From a checkpoint of a small transformer trained on Wikipedia.
Size: 8 layers, width 576, 9 heads of 64, 58.3M parameters.
Architecture: LayerNorm before each block, rotary positions, no biases in attention or MLP.
Training: a variant of Adam for these matrices, 683M tokens, 10416 steps.
MLP neurons of a small language model. Each row is named by its layer, matrix (gate and up: input weights) and neuron, and shows model dimensions 16-111. Each number is 500 + 25 x the weight over its row's rms, rounded and kept within 0 to 999. Numbers have three digits each. A neuron's up and down rows have the sign that makes its largest values positive.
After each neuron's rows, "fires after" lists the tokens most often just before its 100 highest values on Wikipedia text that the model never trained on; "fires on" lists the tokens most often at its 100 highest values on Wikipedia text that the model never trained on.

L5.gate1661:493469518491507501476519485492477530528548560462490527486515523498465512444531549490488487500520546500516528493468528480492498502500530512480500487499477538516483490461505533521508506519471488487476538515551520524524486495513490482500527536537476505477482494525462512457543485508528495460
L5.up1661:535506527572513493475504517533517480482489507522491536526477500511515521450413473534538541513541505519506466501444474513434524512492457487537467480471487492509514479490480491470494475461474476507519516484521540532486503503510490504511437449445561492510534498480483498505535508512468549526
fires after: "0", "5", "8", "6", "1"
fires on: "0", "on"

L5.gate1540:491482492518443502415507456523457505488488526491499501491472502494534497475490508508518534497456518524502533493517504489543493536559509500435490438556447510503500503524512502509455481479514512483490489514483498505496482484507563493521546518525486477471527488529509509422520493501482511490
L5.up1540:519521499521471495482513486475504517479491517506494496475514481453494444515570487479558527497520475490509501480525496504532485499472491502487537482487498500502531532474504493512513498510541494554479502515497509511470535488546507510505536533505494522450468498471476508522502528539477505489
fires after: " ", "3", "ilation", "\"", "0", "1"
fires on: " |"

L5.gate2004:490494511482491533511499475507512547449502529519507494478531491518491479499509471494513469535521500508524505492519530488495517469554486492533541485523474503543505521512524503485523540480503475501467551465556528497491448506462509512514517460486495499455496492496507523495517500458509529498
L5.up2004:539513528500497485543467525453564515499506508505510477542521504516526498511472490485509510481530511461479499523519501468528553513526430538505552475495527550494513472460533508497478505502576506467500467496506500510522507516544529529494514525520468527491485489465527526507487526516488479482
fires after: ",", " that", ":", ".", "\n", " \""
fires on: " \"", ":", ",", " that", " For", "\""

L5.gate2032:514503519534519478511489472531515508430488543521525509494500500468521493479498460487570511515542494490536482479493486528490517494501493486508517513535506457483465537518533505478466522492478495501502497490528499483457493508510545473456436522483517506469488533500480529511489498527536506486
L5.up2032:523484497516524480473502462530541517550471508536536477474484511425521464495465466461503513527510507507513525518505451473530518535507440506484503513478497515483482501468518478508490491488473499494495506512514552500489478474483497536491496521497511475491479495502473482498501518509509504475
fires after: " |", "2"
fires on: "\n", "2", " to", " |", " "

L5.gate2297:520483490432484497519479510530526531455540465500520475537562448484513488511510537461495512486554524496471580494452472478485518442553513506507472455523480513481476497482521475530479567502521476515517524510490460527483512510526462539506436553461505532484519505504469522498495505521486469516
L5.up2297:528498510520486470508524517467430466537516521473468509477435503477509490537467507507493504518516495510477464520525545468508447476465513492497521483509510495469472471511501489513512503495517485500500500486511519503503476523485499497525550519489504494514519528523519487503514515489523453451
fires after: "8", "3", "0", "2", "5", "1"
fires on: ",", " and"

L5.gate353:482461477486469510473511451469506496494513522508488514488492523413510470483510500479500492497476479480537538481513511465479497465501495495534546472504534520458516497534483522504539475533511529486483492502490492505514475534482498517527486520532490509501488480499507510514534514523549514494
L5.up353:465482533483480504462518520501514520488497449500520502515525546484522549531500497475512507521526469460494454506517505515483481501478526494514452511485468566501504509504528486511456493493501488467530491519494525485459504483502503505477476459531522515548485561499484530495507506543478497455
fires after: "\n", "-", " a"
fires on: "==", "est", "h", "===", " United", "th"

L5.gate732:506524474504498461513509523492475475482521468536497481487544492446526511469475460512518476451565535477486506479483517530492503502536473479535516545486476490458523526496533455470545473525480530496445487537477483534510507540499509488477501487532518520502524469496526526494500477510558476526
L5.up732:460513515502495508460465531506476503497512520484474544545511469512494495514519494533489474523508489495483481502520466532545502435478465465468408462534482542487524496476534507532514482478516496511466482472484498472457496488536508477530443495509530525508493509498451457509494506523484508492
fires after: "8", "9", "7", "5", "3", "2"
fires on: ".", ",", " ", " people", " of", " |"

L5.gate591:523479477494497508500570494488542453448548512534529485489504466486494473519502515487536529523505499495515493483485514481476469494498506475536523483517522479532509546477523547509504541489550512456467467487487464510503535537463420510495518526468568488449500518473510529495462521489500481471
L5.up591:496495461483502518494513481462512546482508527482513464502538508483512523520543479515445497471501484458492529526501518459501522490503494515480482519504517527493492486504492469548520524535524498486504473489471467513482478531495526516517480488488495508518440490509471503524502481473503507523
fires after: "'", " on", " for", " O", "s"
fires on: "s", " his", "'", " their", " long", " her"

L5.gate2101:516474488478473537531511482512547461467517513500439470519517494489510490490488549472509523523523483503536517508528487499506499488530534486522499486507506511463502536489516448496503537526459483505488496471468494542503492502522517499526508473428506457504496463510459494493467478516513510430
L5.up2101:497462482544486501523536542529487539473498541507456496509498475518536514495474529563482441479524485465513458505482521474476472489513479496479446505502472483460458501518508471523480499497535483523480435519490496520511494473501503492481480507537515467516540502515475511546487540464464516454
fires after: " in", "8", "7"
fires on: " the", " in", ",", " September", " December", " April"

L5.gate556:501486510528465525512531500490500520513532534472486470509515541496539542465492452502467526502475489484480522475534499500510521486511510489480525509500485446498529475577493515524512514515499441503478466485477508500517474535512494515502487521506476497474497511519435467514511527510456531490
L5.up556:485529445527482539525494518480452474530548507497514538481503512458538495519525480504469516539458496502517506534533493468492480510512511501507509520487499480506506489505544475507491487531483461509516501505549517534476503562592514540534525486483523535484488496488461479502487504474514536528
fires after: " at", " to", " the", "-", " of"
fires on: " the", " to"